python train.py --d_model=256 --norm="layernorm" --positions="learned" --attn_scale=0.0884 --bias="all" --tie_embeddings=true --lr=0.00898 --lr_head=0.00654 --schedule="wsd" --decay_shape="linear" --batch_tokens=[16384, 32768, 65536] --seq_len=256 --steps=11674
MLP neurons of a small language model. Each row is named by its layer, matrix (up: input weights) and neuron, and shows model dimensions 48-143. Each number is 128 + 24 x the weight over its row's rms, rounded and kept within 0 to 255. Numbers have three digits each.
After each neuron's rows, "fires after" lists the tokens most often just before its 100 highest values on Wikipedia text that the model never trained on. A number after a token or word is its count.

L21.up642:127106082138116136112137121099126131106164112175093092120123158204120131106101131095150095102148124128131147144153084145121135116117128108132101133102109135144125126105128115147141107096162158129157126167106105170093116145122096115135160158132162130159122127144110126145092075112092105147
fires after: "ar" 12, " h" 12, "c" 10, "an" 8, "g" 5, "u" 5

L3.up103:124133110100130104116115149168152155160148112104134125120099161112119158126152112141126086113103137153097122148166118148113141108086125128136107129148174142067101113069162114163140166102142155119095154146158160094111111102155130147099149118145111140135132120125142119111103091112101145159
fires after: " |" 30, "=" 24, "1" 5, "2" 4, "8" 4, "6" 4

L4.up990:060116100132153098137099099127124108168154142107115109157152152112093135138125139135148143110182104133128110165155132133175124154123138118080154153141136124138129158130107101151127143103123127138179156111155117146099133123166133129079124105115107115130155137162103157100139183105132137125
fires after: "it" 17, "t" 11, "al" 9, "in" 9, "at" 7, "ial" 6

L20.up614:151135091112096134131131099111158123123111169137099128120086117128126171181150122195114130118134153105162154150138136145119115119139134162099161114100102128092097060125157121113143118109111130113151113109112116162150142142127119164102115123116110141145158095106163177156116145124130107130
fires after: " t" 27, " St" 10, "er" 9, " T" 8, "or" 7, "t" 6

L7.up176:119113112141131154142108157097149135132093138102132146134135099133109081158098150171094110137110100110108117068162151090118153071109130132122122086103156129118129144098113120132138137140130137117132124088145117115124144108133135160144145121124139127121132104158102127127132139118156131118
fires after: "w" 29, "u" 23, "r" 19, "ir" 11, "re" 4

L21.up487:135089105108110146096119139108144150094133158149101127115138111170111108155119132162140106087135127146128147118115107128114178124156120147107172101115135098133135103136148125102162146126142130141149146149140103134119119140131112141107113136136136120138137097129093112129122151154137106125
fires after: " t" 28, "st" 8, "ar" 5, " T" 5, "ol" 5

L19.up326:121196141111143143117165104114192154099132131154106168121092147124133141104136142141070143079116117162166108095159191127110139172168091115128116151121141139135131100126140097127136113128126149125141135162138120157096169085053104138162138095149129083119152109112129082139137126141118122139
fires after: "t" 26, "el" 12, "ter" 9, "ri" 6, "all" 4, "u" 4

L19.up944:167147142115141118172123145112110180124156137139169076110152137133113145135116128156125103154163151113123095113169168112110134133155102151158132139153120118121106101126122107107097111142085135102135104123127092166086109092155167123120147119121166118167133141121120118165096128135112128153
fires after: "e" 18, "n" 10, "al" 9, "th" 7, "t" 7

L4.up395:081139138147108145131160100167106141119156086049106112127090105130133166112170136147131124137127184123120171127152127109128110108128142135128119165130099187139096084152125141126091150150109129109095126142131130152124156133087141121108118076139109153130128113114146147136115121138103115147
fires after: "er" 27, "en" 14, "id" 6, "e" 6, "an" 6, "ic" 5

L3.up251:140122099138140130088097136147145162145134151180094161109100122146129154156127162130126125182111120118130118172160097118116166099130105160119124086080118117101106099114170140125167132108129168138126153124095109142165177129140140090134056126144103147166135148075131156125129114130094089082
fires after: " s" 35, " w" 24, " t" 9, "ot" 5, " g" 5, " be" 4

L19.up702:126167115093116130134134099111110131128174095149089110116113111100168106124066122118106185155113130122153123121159159151126097135149112135171122133113125074113101153158081147175134108149081096144108137139088143153123129124133115136148107111076098148124125138152114123141179097114138117152
fires after: "l" 21, "f" 18, "v" 8, "ar" 8, "ol" 6, "d" 4

L4.up666:104125172109104144126141152105110106104070136116128108128147120165138128120073147133104136115105104140079121123143117156117132133101127112146131163165124171146127130127141158119082134159132098151142121122155145122137133085100096119148127134131177083178178144117146117043106121116108110136
fires after: " A" 34, " B" 19, " J" 12, "Q" 8, "th" 4

L7.up865:115120107133119116144122160148137105092142141096105126099114115089128123125132185158097103122142102133124152076132139099166141169092108150136119103071139136091141128140127109131132142086161152112142125135115123125127159115134119147122147126131183136129167102134138127136148133079125085162
fires after: "ep" 13, "l" 11, "al" 10, " L" 9, " l" 8, "p" 7

L22.up313:105067122144139126139135125112105114173147156134119109127154143126115150097100163134112159105114084146138134167151070090098117135114118150131132151160102146150093117142099124161127158137114125107126125141119129074148105153148116115102177138150093129085147115054163119128122133123103127158
fires after: " D" 26, " L" 13, "s" 7, " h" 7, " s" 6, " St" 4

L7.up406:098103149149081137106191124114118108109146090157163155098125129139161133151139095163163102157117126171140147136147101149138106157136131181128117102138130111109144120121132165138124150108113165117145112098117169131173077111154080131149103112102110143141133123143107096125134122133121161123
fires after: "ad" 16, "k" 11, "ak" 10, "ap" 8, "\n\n" 7, "e" 7

L4.up383:146110139120144132099132147140148188159144176124114152129130154151164170109120113126131119125094100138105165083096166108158203138116137132120088137155126157173136111125094111161132081132076092128158141117100120145111138157145136122088119158106113132097157108118117168142178113120138137106
fires after: "ag" 24, "i" 13, "en" 12, "og" 11, "a" 7, "s" 5

L2.up139:143138127131136092111103124087091111142097133134164136118126102136128156119117141148125145103129113150165153083135162107140133085167153120077131119129159150140116102142131123135141154077144150118087095120106144132113153110162114104161134165159129152128141097105125138153121135117154125053
fires after: "a" 18, " O" 17, "e" 13, "ire" 10, " A" 8, "u" 8

L4.up760:169153162161110160129148110192099147125127168103139108144129133098099082134091168140165096141115145126083155074142136133127099170111145164094108096157143104105147093134133115150113142159127123113138117117137133148135132166113110127121138146150163146143119147130161116156157067162118078143
fires after: " |" 31, ")" 17, ";" 4, "4" 4

L21.up767:078157129114129121151153109087117089147142139157155155125118143138118153168159112117145104086150110128108114130168152131090144109146119093116130084108140145137151135107118156120094097162132154134178102079185119125125105123126123154091123194135152121113121142139116097150129142122112111097
fires after: "." 23, "-" 10, ".\n\n" 8, "c" 6, "t" 6, "on" 6

L7.up557:155115126128116082129134177147103117104139151115178094118137146133132131096172142103121186160112091110129119125144118129149156119123124160129084143122107133110126123124104142123137126099132135114145091152114113090136148154137110074113132121144147133099097108138101093141103134141133134150
fires after: " K" 24, " M" 17, " N" 11, "us" 9, "z" 8, " S" 7

L20.up233:106141128106139137121153109142129114113096122157119123134167132139119154158096108145115124137156114132121133112125122100153137159102135153103122147136084090170129157098112152126125095143141177097140164125100164129136100111158108140145087160064109114138132125164091129121096130119130129141
fires after: "c" 20, "k" 16, "g" 11, "ad" 5, "an" 4, "t" 4

L7.up815:168153182110107182116150102118157150133184130114100143163138123104108128129095135109133150153131104135108152143106136115101110111097130120135173142132117131089095048106140136102162130116155145137139135148081128118128125132130130159108115142147145143164155100103122142113092174146106093114
fires after: "er" 19, "st" 18, "her" 11, "or" 9, "ing" 8

L7.up604:136157139138095126151138109159188112104138114133116097122116121098143137102109093149177104113108141143140100124136142155115161168125112114100125091165079137094082134123152123147183128131141092148135118162110111127152137132130167157109176098137082124149123164120059123148155089170161140097
fires after: "l" 12, "on" 11, " J" 10, "our" 7, "n" 7, " F" 6

L19.up607:124156144173126092105128155090129147136115115096122141139126116112135089152119099059132174112146085150091154136163134128133122123104101121116163135088139100119117143190113154134137132097131125084094138137162118151097131127151123133117115106127073122134145146156187161126139131107107115141
fires after: " v" 17, "s" 16, "ic" 7, "ant" 6, "iv" 5, "ort" 4

L22.up494:126091121106120137085109091110144157149141081181119158132126118143107114130143124168155118130133117113076108158093144156095135182127129120156083145153126116114177135133164063138185145147086137105132126134092141112129151091119146129108097170146090125132124165121088139162142104116177121094
fires after: "l" 19, " n" 11, " m" 11, " c" 8, " M" 7, "ra" 7

L4.up293:110126161126137123093061114119120107126149133131165136171145114141151146167117154127123154133128101098077132098141137185113156109156146141164146153124139102099125147089130127126139098102171165126133169162153147099096108115160136101162131166130079125088130128105126139098134130087128092110
fires after: " O" 20, " " 18, " a" 13, " is" 9, " \"" 7, " (" 7

L2.up1007:102138106139106130128140118147184153156131112116138127124126124093164141169158122145145110122126156138137109142123150153108073069110148128122130133117151116129127129095131126166178138105148112136124134116114112125147133119144160106151147170182117166106123115142098110092100072139143159129
fires after: " " 19, " B" 11, "p" 8, " P" 7, " t" 6

L4.up894:115109115159140148115117115155113161179139157149159104113127107153133126099111126132137149149160072101091138144135098118147124102112152152139113121158133144124188153104145077149156072144121131116143135116096125093135145084122116114119149106141105137146170087161140095137073109131155113128
fires after: "l" 17, " c" 14, " C" 12, "c" 12, " b" 11, "C" 10

L7.up130:141092126160119134111147118122133153165132135089144109117117129150162136086134116125131146127121129121100155137087097118122135145157103151111069160148129131108121129133174160134138153130146115147120132120146144135135121125105088077135134082104110160111133120106177136142118075119116123115
fires after: "ol" 36, " P" 18, " Ch" 14, "ar" 10, "ic" 5, "en" 4

L4.up410:101113137132114103102123116141103165130091134101131110095099131117095173124149106093107133112116118148127142129113107120086093121134112129143146133119140114130168174169135146104158090150104104097121144088112171136139131127135165138108110148169184105127075133139145138082106136117148146143
fires after: "ou" 23, "." 15, " A" 13, "A" 8, "ch" 6, " it" 5

L2.up834:161095117136077096137095126163156164106142158117136094132116175115093146112148166144173112101139084117112163144103114112101150163139116139093133098140113103113103124116116121153149143169149177111125122134140104136142153171075094108086108095146190081148130090147141092114151127126105103112
fires after: " |" 27, "," 12, ";" 11, " al" 7, "-" 5, "." 5

L3.up311:100131103127156152140162137156122138086145116114099118114128116088160163120125112120169144125139138134143150085146131136190152144142141097163098124117148141116147129113163108116096152110110131105165154120121150153073101130105124120115110107099099134121144118139148158178166106145128141110
fires after: "a" 18, "ur" 17, "o" 15, "an" 12, "i" 7, "e" 6

L4.up501:120103142103143128152091135110170120136134164138158135156160126120117124143185147087098144160118105124136149105148170084110157109136185148070118126128173116133099096125120129156157123128132148100097125088154125155185087148130140151109101122108084183114122124149133155139109109120085124139
fires after: "it" 27, " S" 17, " W" 10, "im" 8, "up" 5, "qu" 5

L3.up764:131132127113147189123119120164135169143163134156162076101156110171163114081158097165116116141131116159113155107135118101107138128121096127120103119147134126143065138105092086143081121155117071128106145148138142152127137137129130140059151106114109113150097130131143071139144163137119089152
fires after: "f" 11, "qu" 10, "er" 9, "ou" 8, "ire" 7, "m" 6

L4.up163:115101120133145138171125095157140166170142135109116120160180106110121144147135120105148125140122149136128139144149134110130151118142120072114094098143083086145122119123133133171143097139111101199165135100123134149128111147131129149105129085106078120060089144152156159114094110098147101142
fires after: "om" 12, "y" 11, "s" 11, "ur" 7, "on" 6, "ers" 6

L7.up367:090100111124148068148131126157121099148139147106127130084110155146120130123128144127139128110153178067104156107094138125159120140095154102157118159141130160172162129147189125131151136135116113108134115111102146098114131144138156105153142083144136137136106111135126146159151139118135145100
fires after: "ou" 34, "u" 24, "i" 16, "e" 5, "en" 4

L2.up441:139132138162087117121111099110103116119135159146061099115166113138154105141115130131124121127159105106075128160130134128109154131131126193091131087106114119128126109115121097146113119129106174145110127126135111153121118178108165092071109136131158100120108148136128103121118125130179124099
fires after: "." 67, "-" 4

L7.up840:110152138156127147138112127105144135128132109074144159102119127120124120142158102102096141156092111110143154129106123119139104142142131136157147108149129128161164097162110130113134145198138048129159118117111132109138161091121144137159136130106128066155100132110135107128129148131116161122
fires after: " A" 47, "A" 17, "ro" 12, "g" 10, " a" 6

L7.up77:106099131118190116124113116154158069128144136099130161129142135100132125138128138102158177129122090154114115111166140145131151137144166102135103143157109131134167146120158126156148106122160153112123109144119121150155123127108117157119124118108126130138139120123098107126119131129137155112
fires after: "ed" 32, " m" 15, "e" 12, "et" 7, "ame" 5, "es" 5

L7.up267:100115090110127170125104175134137125127125116124107122156099167106126153147081123096111153134108124116083151118107114153173102157113144110119098108182123135093132125103181159115108173145093109109137116100175113142132127100085150098130139094087128128176165122127124103135122097156156159179
fires after: "ist" 17, "r" 13, "an" 8, " Mar" 8, "al" 5, "c" 5

L19.up578:154089138124123140122114136100150116145128146091113136082157131125135090099165100108118092157103121130139125106123149162098159108168103165093162136133146112099156176184090122093108080133156105120120142119095129140141096136115117175154124145118110159118111088092131100130091094173129165155
fires after: " W" 46, " H" 7, "os" 6

L19.up716:093160116109134105129102127109124155093138134126068135109143120113147131134122145134133173130090176107103105150134145145137153127184131129137131133131148088115153186154101115125162117145155100142114078163143145106136161087113128100079117157073098140155108139115117100099137173099097087122
fires after: "r" 25, "g" 13, "c" 9, "og" 8, " f" 8, "l" 8

L4.up72:074166137124116121127080131125146116147120161138104166145152133131112112137127112079146142139133136116121069123144141164109090136126133111147104096149140137137129136064123135152138147111115101141160143132150144099142135115130137131131127095146114143136150117109108143143104176157130125092
fires after: "t" 26, " it" 21, "at" 16, "it" 13, "et" 9, "he" 6

L22.up943:106141120125109122123105131117109127115152066139157138118130127141167136159103122117143125100174135144131153093120105090132110118090134096129102128150113165169146094117106151121102110157122135103143118175130143153051125106136153138172107136149104091092109123108168124108132148122114123137
fires after: " " 29, " c" 10, "c" 5, " m" 5, " C" 5, "t" 4

L7.up413:070094127152141122131085128146093136109124144128126141150109120135110094157118117146119109125133122151090123120108152136095129107133103160164085133095143089123136137099152140130191149103104134134154077124101135102141151103064137099110125132101186102124096158129143144129137132117153139087
fires after: "u" 15, "r" 10, "0" 9, " m" 8, "ill" 8, "," 6

L4.up446:119133100137148122119109190166117125080165115142090076121113159145128130135105150152137153126116128173175120120119100104178136148084134097150103150133137077113169138077139121113106146115147137061141103145169138152109117122146131104099142118078116136141183130089100138166123100143117077100
fires after: "a" 20, "o" 15, "u" 12, "l" 11, "ol" 8

L7.up876:092114118165118092149080159125133122111140107117152101123090124132150120139110143129104178106081171103107114124097105134171106116105136093118096163114119109110105154156143140107162154136115123102115135132149123110124112120100145161144137164163182140133119147099133094125139110142165123103
fires after: "r" 19, "u" 17, " Mar" 11, "un" 9

L3.up686:113102149113188127169110153113174113096138084102119149132139162137110144141134157154134122143173139176137098131149103067169083141114142123147151125162101102126124120120167129104120114142126118104123112137127170156126150117156095121173131144105133137124139085109108140134091103129153129097
fires after: "ag" 21, "ac" 14, "k" 14, "g" 8, "ish" 5

L2.up262:150128125111151107110123142138112130160141095140102165098142121066108127146112132117119127160138117134133115094101150154117140112085125142149124106097145085100132196118106088139136132129116119112089098146147156139137153122153094133124116117139097140139089113121097161140131064091095144150
fires after: "f" 29, " in" 14, " In" 8, "-" 5, "n" 4, "ar" 4

L7.up92:111109095155128158106120137140160088144122177147124135099098159144109108096134118108132135173119145120100133147128146167092122117104134086167106118150133125085156114128100130137122102127099150123149094124167139161120116089155108117120161117109150129131082126089143106126111142196130165151
fires after: " st" 16, " St" 13, " M" 8, "t" 7, "r" 7

L4.up944:129121147086086120114085148068140144156126160119132092177139097100138111136152122091104163104135161134071141144170101127128137101127136128101150121141120180163089125124132156141111146188106106146079105079127145100097158085197112166146158145142146107137148131149104107103153152146126129132
fires after: " J" 18, " b" 12, " g" 9, " G" 7, "r" 7, " B" 6

L21.up690:121100139157151153178105140119126179161171160151149151128109118122143144141123128161108087115120139089140138090088160105104137120194139134103120103117126100134118093102124136121138187070114134113139131118114144135108126104131144146081147143097101099160123074139135117104114123089157147139
fires after: "9" 22, "–" 19, "0" 18, "1" 11, " " 10, " G" 6

L7.up664:127146135124143135111106099139108151107160147132120150123086106130116111094107105094158126094130125117132116082141129117147125129182110114138143112121090110136131129125110094144118166095103125124128135134143085138156116144121143122117123125112089128118132102163086118166182157149141116127
fires after: "o" 20, "a" 15, "at" 13, "os" 5

L4.up871:113101122126141103081120100131073131118159099132129110126111130137159140130091074086111122148152127115105083156081110134129086089135134139129127116167119150146135107143131116147118109126094123161133147164093101125104102131096129149126103141116147127073136155134164107112139127139139172123
fires after: " c" 25, " m" 23, " v" 11, " k" 10, "v" 8, " K" 5

L4.up838:141114134151102093149141079131108158113105152164115113101128135084127149068147159075156145120162156127104106145141128105132145147111171155127123149142123117178135153136107139103160131128134122154121163157111145099119134136106117131171145094136107123121094086131159131143145105120151127126
fires after: "s" 22, "i" 19, "os" 7, "as" 6, "e" 6, "is" 5

L3.up674:110115132114102142153105106106126148119115147124145120157126114135091171085183134148113118160129171143127158061155101150140075099122126111100069127161151086133103155088125122107168095107172118152107145118117130120131136094134140135147130112099116100118162125112114105114127138113157139101
fires after: "2" 16, "8" 12, "5" 10, "4" 8, "9" 8, "1" 7

L19.up451:138155095111149113123141152110153128205105122151122123172153108119099149166129121131178112140132101099078145147125137161114098173124148174147131140145101158082129137112086115128155126118156170111106113128083142108122119174146140128184150111135119106131111102125095124129097169127138151086
fires after: " t" 22, "t" 19, " to" 12, "p" 4, " " 4, "id" 4

L4.up781:158113131133123149138132117105105109134108116167112100159095144106098161111132108100141115182147116168145131144150136087126137143119112128109099117121157127147076132139186150113137187105149121191109149145154087103159098074151123135157111107131090123116131080105107130103110139111103169112
fires after: "i" 28, "s" 15, " s" 11, "a" 9, "/" 7

L4.up323:117147104119104096074077132115124144110139135158163169136112131115169151120149166123131130127131126128113140093145101125143140120135149157123133147083135113123094130138128095124140169092119139091143107095104136129146143109164109130185093149129103165127167124095112156124140139123115163074
fires after: "e" 23, "a" 20, " O" 16, "u" 13, "ire" 8, " a" 6

L22.up804:096109111116146149131142137150113119126137095106176113118179095110125088127105161074145086146135087087085097120114125124100154133119151110164087115154131128115112118159127111106167138108126123149106168139132114079106140143150069115106121133118148114107130113122119100158084143159147153130
fires after: " M" 19, " P" 11, " A" 8, " m" 7, " K" 6, " H" 6

L22.up931:122171098048111140144115094102114103152082122125136175101115132134128121141112157138126211121109119140138142120164132122124133136118147148117111113111174116132137120113128158125135116134096095138139164123133103127123116088121133134146137120099119093122115140130150122095125150130138128125
fires after: "0" 17, "2" 15, "1" 12, "3" 11

L7.up918:107120080104123139160143148121110119100125135100105127092100138125081110141118165102102194103133144127146138153160143141146151113128115135119119128142173195139144156093197101116115114157186140140116137100132144113094130163137104135117101094117137122152101074124150121103144099145158122132
fires after: "a" 15, "e" 14, "i" 11, "j" 9, "o" 7

L20.up957:141096115094110146175093117075150103122110108157064133148127139116149103122157113126137164123117159106109106091124150153149116126106157133138129073118098135138134111126131116125113113143137131141135136130114123119101143091160120130146142143162086104167170161158114120130110123139104132141
fires after: " re" 16, "e" 12, " R" 11, " " 8, " J" 7, "r" 5

L4.up266:119128148129147155140145101090121130164182174141137141117102102143105113137124133105108109143172109159140116130138104165138148166117069097090125101118132118123144170123106135132130091174121105135116148141148140096129094141120098142119116128105116073118110144111146113082143166127158097162
fires after: "-" 20, "on" 17, "f" 7, "ol" 6, "ou" 6, "r" 5

L2.up428:119114149133168139117120121131126154142120125143101124147162150147101149126141135124121107148137135121097086138186121165114097141114129132076145112149163102162109138074168125088187089127157125193104137137082101120111119123135166096163143100123148169132110138096154105079143162117125169135
fires after: " " 17, "1" 12, "0" 11, "9" 10, "5" 10, "2" 9

L2.up494:128094137097100124127136105147165145151126091081141096137150125138126126156149156134121074160156144150184128143119117167146115112091129165161114087118117136132114102081090108162168118154122156132089128104165126141131102118167147133161106119167148120119111115118128105131145154119157142125
fires after: " t" 25, " F" 23, " T" 7, " " 6, " B" 4

L3.up24:069128162111114132152085108142138097097173107170173142169116142140141125121201107128130164127089125100118106100184119137159128100131109123098149135113123145109122151093086143097128126095116115148147150105132138119136129119126133130116160106095176141111134154150098123116146145140138120100
fires after: " \"" 19, "u" 18, ".\n\n" 18, "." 9, "r" 6, "==" 6

L3.up553:116091109150098127135129119138150148104137112113166164141132112186140162099146139118129107148146129093161115126108140160105141104083154129112152091155112158128157130110171089070112110132129107079100163123152162130160122094122149131127121142134151121115105139137123134142123129152115122116
fires after: " P" 16, "f" 13, " D" 8, "p" 8, " s" 8, " B" 7

L3.up585:140112120155143114120108143137154133143140125153107096117102142142109097075150112138130160116135151118135108116131115136128142114118136130136154123117199116118120117148143148118144114124126142122121056133122170136111140156092150146133127143138111173098135111121096159142108138140130125100
fires after: "\n\n" 24, "ec" 10, "h" 7, "ar" 7, " " 5, "ies" 5

L2.up918:134105167118159142136137157134119167128097133150134155145110133148087119077157098152107113114126127107156176078121133149118125154144140119138108136120168088173120119029132140080177119142151130136118153121120146108098137095110130138138147136101118113131116113121135122077189142093119136149
fires after: ")\n" 14, "\n" 13, "5" 9, "0" 8, "2" 8, "8" 6

L7.up174:113134167103152149129113110142113171132136126146158170140090149131174130127129128139123126145151077141139092153178160110112110117087164146108111071123122125103069112127084154147107117166197076110112085107115099104167127142119116126130165106145118129121153166082073081145171125090162137155
fires after: "c" 26, "id" 18, "on" 11, "n" 5, "ain" 5

L7.up17:122077152161131088174185155136125146116132129122147124145112149123171138122152099120114151092118142110183099103132150078145109110101095121117106104141108114150151093158091145161148121157136090123111137122113135111159144147139127133206134136180140095138098112144127127140107096150091100130
fires after: "I" 18, " U" 16, "A" 15, " F" 12, " A" 5

L7.up578:133121158144104100150133119111092153163169174164132119107151127137134157120128092177107133097137162131141103102151132097130102148148137121127112126115181125125150125103104089143158107127146121149119182101083127121124105123117112110129101161125149092134119120088131134085175131135149108100
fires after: "a" 24, "e" 13, "z" 6, "ar" 5, "ab" 5, "n" 5

L3.up726:129124149165140175090089136141146121117128120113096139156136097148112120117137124151087136137134123136118129092107149157158164100147139129154130168093183120128123124126060121120106133086096150079154155107131133093153121120138174130127121138093119098112121134116116132148128048160133107138
fires after: "e" 29, " w" 24, " h" 19, " be" 12, "^" 6, " th" 4

L3.up316:131120072184160109155138131122142148147100115102087102143139139134123120115130120106147112083121104130142190118131102130167111104110156079123115180133136142152145105124131095132119158127135135121106088114112156092105131129144089096098128151143141124124109109095129143089168130136077129134
fires after: " H" 19, " h" 18, " or" 8, " L" 6, " s" 5, "e" 4

L4.up673:138104147150164148093134095122146152109131147127153154121123146130121108159154130131131153092111154160137155054098150155119108141142172099168129184174132105167082147105142083134136116135136111186135136116131150164095102170121125108123135102117093123112174134124128074150123085134100085105
fires after: " " 19, "t" 17, "m" 10, "ep" 10, "ri" 5

L7.up47:129142104104118125128092139104123131106140119142130131124151171109169124119137152146128149105117116134187125089105158163117125101098125129102124131119123139094127133143144120096136118158122112096106133113158137075133121096178137144157160165156179142131111115161089130123095133143135163092
fires after: " B" 25, " J" 22, " G" 15, "l" 9, "B" 4, "f" 4

L4.up175:155113106137105099134108125130135124123166098113152161124130090142182123141159162114143145111124157110045080111177117172109138106070155122142119144142151159143141138127142102144137141156127116157137127150065132079123143109143103115115118125120142148081161088061068118153129114154170149119
fires after: " m" 40, " M" 25, " J" 11, "j" 6, " H" 5

L20.up218:138071145138132143132121149163117130150163170152109119107120158144125128114105142147116126135101132148120137148103144149146118115112143129099111078110155142081142137073102109153121171098150088135143092158143180129114141095112128136134145131137103111155138126119133094134125074116156159101
fires after: "0" 26, "–" 24, "1" 23, "2" 10, "9" 5, " " 4

L2.up367:130155121083106116105154146119124165124072139149118095120142173134105093110179134094135106109130106102103097093109102134121136114109129083122136105128202079114125143145137132134130112140122130123139120114112182129135121166125156173109144186111143130120109161119095145165108154142161130164
fires after: " " 24, "\n\n" 23, "us" 8, "ies" 5, "s" 5

L7.up909:154110140137113098078138109157108151132133109125138126186147093134154150172127144169093121151149155150154126162155149119148094175101148135121108143092109098144069106140121104132140108133161077104151084100107127123121138121105181124126142160111071146099135161111106092126104141133147119124
fires after: "n" 24, "e" 22, "1" 15, "c" 7, "ter" 6

L7.up162:099123109151118114130139156148147212137120092109148152122109097150107109207120147111104149133114093150093130095102145122148118076093115130143110135148162122115151156141123130123173141166123155147139140151137172113129115133075110136099112120127122117096165142136149136124131161125120179112
fires after: "ou" 17, "u" 15, "r" 10, "et" 8, "w" 7, "at" 6

L2.up465:128113142148127146135118101122130119130188150153099128102135090099109106125129091132120142158100152154139103174139115167102123128130118138127102169152113118095156175138162148143138144119158127112078093147127093097144156098097151128164132151166110128126096136114124147127116146114101125127
fires after: "l" 26, "an" 9, " f" 7, "it" 7, "ed" 6, "t" 5

L20.up828:138142151107129129122119083105146157111105102117136119087116114092113135100135121140131153166151103135108102111097113114126132107144169115180111148139118109137117117120110126124109144140139108115172136137122158134086174127161123120134115107106109084154132137117131104138128116180162142100
fires after: " ch" 13, "ot" 11, " o" 10, " Ch" 7, " O" 7, "3" 6

L7.up510:121132153102139140138120112152147109110111084147124170114166113109140143115149140136153107157161103166140101102172129146126086150121161101161112128144149152089115137101132132131160127131168096111124082153138131118141147149108106146116131110114071144124135112083108134170089112132078147131
fires after: " m" 13, "ed" 11, "ad" 9, "t" 7, "et" 6, "ak" 6

L3.up109:150108118133127121139129150153126080115122132083133092112153145127128155154164170082124137143141169166124134080106162124148130118094139137117093132161161132111126122179125126131120120099090140145138147157153138128118134118146159126084117150131137137104112111107130111119115104113121194124
fires after: " N" 18, " W" 16, "t" 10, " M" 5, "ay" 5

L7.up529:155125159174117141106138107165104107110115151088106108147171140103090083142113142114095104169143114120113148076184129108091155118132128132087132114133139135118115117131117122097130046095112135106156129121116086143166103170129116157121108166106101128124110154128143136118141110141098141113
fires after: " and" 18, " by" 11, " the" 10, " |" 8, " H" 7, "u" 6

L20.up181:136134089128177115109111167127100122148131150148121125135102147082121154103134168145116148130071092090125117110099135106129081141126129070107141143156108121120118125122146134144135139145100126145096155107111132134128131148108141129190109185075138116149115161108116108186092148152120140144
fires after: " " 25, "r" 15, "m" 8, "or" 5, "l" 4, "an" 4

L3.up619:132131105139082127145202118153156152179115139147117116109148121128173145159142146136114105148119161126120148147100146172158105144113132184137154098103110114098099100113085135132172120116105156147127116128184140113109120148175156133180139100148129118105109130165153118109094136119155140134
fires after: " t" 25, " F" 23, " " 6, " T" 5, " B" 4

L3.up589:110120122093123101140098156086150144132078136148139075155155153168128143114156159123117139097135079106165093082111130113088151122090143096137128115131156102146099132133119118106142114155155134124138120110114168143114172153095195128097116159133164126134120124099133149135095156159120155137
fires after: "-" 18, "\n\n" 13, "ies" 11, "\n" 7, "y" 6

L3.up863:120140144119148092124105106136149138110154126141098133193101173080115199114094109174116122192170122174178138146133129108090127161143129088120114098132093144143113113168105146118185135136126152099099094093127136101153091133136126127123119127118105106110126111085125141137082137145169143114
fires after: "h" 26, " s" 24, "er" 9, "s" 6, "n" 4, "l" 4

L7.up487:118129125129108146133076130145095107141182173092127114129130154135116118087129130147157122117150160138157129131151166127138130139151145124127115104124140129121139135123097123121138146067150144109093150122123104122158092135080162172136163144139102115133124118131137151141178089135127083158
fires after: "u" 15, "a" 9, "um" 9, "am" 9, "ar" 9, "al" 7

L7.up654:114137127140107101122088143124123166113140141093108093158139117110154127115142101155122166121143156143133127122150125116147122113165143118112112123137094109141123125103117125146116141100131135133172172097100113139127117111147148165095142126103072117155128104126149116124157066151130146183
fires after: "am" 14, "re" 11, " U" 11, "u" 7, "at" 7

L4.up691:144131153155117148150156110149087150148128157058158107105170098119187098152119105125187134153124128116147119102130151140138154124098091134125117090181097145076138178151153137118102123152141105160133127168102113133123118125118092129139140108100143130107155144129104114121154102116114104150
fires after: " In" 23, " C" 21, "al" 8, "on" 7, "n" 6

L7.up329:081119103144125138111121180164126121172121126126112091078136130132145123090120179127152158114138074111105118137119115145162136128142158121166127155141129091113123157099131121121136112160117112115136142126154151117116135131166194142161133123097166137096097113156130152147119122130161099125
fires after: "l" 22, "g" 15, "o" 11, "a" 10, "c" 6, "ic" 5

L20.up421:113131116139121133123123093114150133127145165160146130141140155097113083120099165076117137129161102149106112100161116111160122120153138208136092115116157125134149128149138142135108115125118165127098148137121148110158141114141133143114086137141113112134146094117126133153088165121104070110
fires after: "c" 13, " s" 11, " g" 8, " t" 7, " C" 7, " G" 5

L2.up714:149104193170101121151124111186135129126158132128094112121119097125142109095138097127138118116120131154132120141125140131142120090169114168118128137142145098142167134075119120096154131140150107124122095083131129138112124080101141126122124145114118138155142128100141130102153137128113114115
fires after: "l" 26, "an" 9, "it" 7, " f" 7, "ed" 6, "t" 5